python train.py --n_head=10 --init_std_up=0.0269 --warmup_steps=200 --dataset="wikipedia_en"
MLP neurons of a small language model. Each row is named by its layer, matrix (up: input weights; down: output weights) and neuron, and shows model dimensions 192-255. Each number is 128 + 24 x the weight over its row's rms, rounded and kept within 0 to 255.
After each neuron's rows, "fires before" lists the tokens most often just after its 100 highest values on Wikipedia text that the model never trained on; "fires after" lists the tokens most often just before its 100 highest values on Wikipedia text that the model never trained on.

L4.up1013 [116 116  85 160 155 130 121  78 104 126 152 141 141 150 101  82 163 110  99 142 140 133 148 128 147 116 104 145 103 170 129 150 109 107  97 109 147 138 128  90 124 135  97 130 133 140 105  99 117 135 157 106  94 122 110 122 149 117 127 129 132 135 110 141]
L4.down1013 [121  94 102 156 106 114 160 109 141 141 148  96 123 134 175 104 114 104 138 167 153 135 155 138 125 101  95 110 113  88 156 112 134  57 108 117 101 103  94 100 191 104 143 146 110 127 107 120 110 103 148 111 119 135 119 130 132 138 139 122 117 121 107 122]
fires before: "0", "5", "2", "3", "4", "9"
fires after: ","

L4.up1319 [116  95 159 165 100  97 122  87 103 155  95 154 123 111 157  96 103 127 129  89 128 115  90 194 160 126 116 139 141 116 102 104 131 125 108 104 108 139  90 169 186 162 142  99 173 153 194 169 127 140  84 155 180  97 125 140 136 100 138 127 102 107 152 140]
L4.down1319 [125 125 109 111 111 106 139 121 105 131 100  82  85 145 146 138 115 112 154 136 148 108  96  90 131 161 117 141 145 107 106 104 141 162 118 134 168  96  96 139 122 131 119 110 145  93 161 159 165 152  84 139  55 115 122 169  99 133  85 116 136 163 134 137]
fires before: "\n", ")", "),", ")."
fires after: ".", " (", " League"

L4.up1643 [150 104 150 124 173 124 125 123 127 124 162 100 140 133 130 163 138 110 139 130 166 116 150 104 108 154 127 148 142 164 107 136 146 175 136 110 148 127  92 127 148 147 111 136  98 160 106 103 105 127  87 122 130 169 165 117 139 157 128 149 168 139 147 100]
L4.down1643 [101 137 125 104 122  94 132 129  77  77 154 114 162 157 112 156 117 112  95 121 127 107 140  99 108 132 148 115 158 180 132 124 108 130 156 143 120 126 126 131 166 159 134 125 125  93 131 128  92 143 115 124 119 138 147  68 149 105  89 111 122 101 121 115]
fires before: ":"
fires after: "-", " of"

L4.up434 [153 165 162 143 138 157 119 137 142 152  98 143 139 125  99 136 110 138 120 100 129 156 141 129 109 158 131 127 124 151 129 115 111 109  88 127 134 140  94 122  92 105 108  88 144 122 109 107 133  91 166 136 145 150 143 121 104 127 134 153 172 101 109  93]
L4.down434 [ 97 150 107 167 121 138 114 143  75  90 127 139 113 111  88 109 171 152 150 142 116 133 115 218 136 170 119 109  66  84 122 113 123 162 109 127 134  78  92 116 153 136 120 120 134 102 113 136 126 114 123 149 123 159  99  96 126 154 152 127 158 144 129 157]
fires before: "1", "2", "8", "3", "7", "5"
fires after: " September", ":", " November", " early", " April", " February"

L4.up1631 [134 116 167 105 108 175 133 129 139 150 135 131 103 125 131 115 100 130 154 113 118  62 130  94 115 103 124 117 148  90 130 140 134 131 134 118 165 160 140 148 109 122 157 137 120 114 167 162 129 119 126 122 143 128 168 129 170 112  94 174 108 135 101 143]
L4.down1631 [179 124 116 174 139 118 137 110 144 137 113 115 133 146 101 127 152 109 114 145  82 151 119 144 123 119 120 108 138 116 175  85 183 140 167 141 136  37  79 103 110 100 142  88 180 157 189  73  58 118 135 130 160 124 151  93 121 137 160 140 131 163 133 144]
fires before: ":", "2", "–", " the"
fires after: "0", "2", "1", "9"

L4.up587 [167 124 132 111 127 132 126 133 147 133 119 128 123 179 128 133 112 112  93 112 145 150 159 149 157 147 113  89 167 170 116 143 123  95 112 140 185 103  97 161 174 109 127 107 118 113 136 114 143  88 116 133 127 146 144 143 114 138 163 118 105 132 126  87]
L4.down587 [133  97 135 106 130 107 109 150 140 133 144 151 127 148 104 108  70 124 136  98 129 144 131 123 155 134 135 151 119 150 107 129 141 122  76 106 127 122  78 124 153 127 148 165 122 104  96 149 142 118 147 135 114 148 123 124 128 176 154  89 107 140 138 145]
fires before: "\n"
fires after: "\n", "|---|---|---|---"

L4.up1877 [ 89 115 178 134 109 111 133 109 105 140  93 140 122  98 138 164 144 100 153 103  99  85 100 145 120 142 128  98 117  76 120 125 101 100 116 147 137 147 144 162 155 150  91 133 143 169 191 115 122 120 135 124  96  69 100 137 113 117 118 130 112  99 130 161]
L4.down1877 [171 116  73 138 131 156 131  62 128 130  90 171 119 156 144 119 140 109 133 133 136 111 128 112 130 130 117 147 127 139 109 114 131 125 161 108 160 137 134 126 102  58 171 128 155  96 182 114 149 135  58 134 124  89 141  95 134 150 146 108 120  99 126  91]
fires before: "\n"
fires after: ".", "\n", ".\""

L4.up1234 [126 120 112 120 112 156 108 133 119 107 126 168 126 100 108  99 157 124 157 116 136 133  81 145 145 170 151 113 141 103  86 130 140  96 104 110 126 167 127 138 121 152  88 136 118  77 118 157 154 173 174 121 113 117 100 115 153 138 117  98 167 127 131 151]
L4.down1234 [139 131  87 141 124  85 129 125 138 178 123  93 156 162 154 161 131 125 165 149 127 168 157 153 116 144 141 122 173 116 140 109 115 126 127 155 151 144  89 135 168 121  94 111 132 129 117 156  95 107 146 136 114 116 125 134 140 109 169 137 122  92  71 112]
fires before: " |", " ==", " career", " life", ":", "=="
fires after: "==", "|", ".", "-", " |"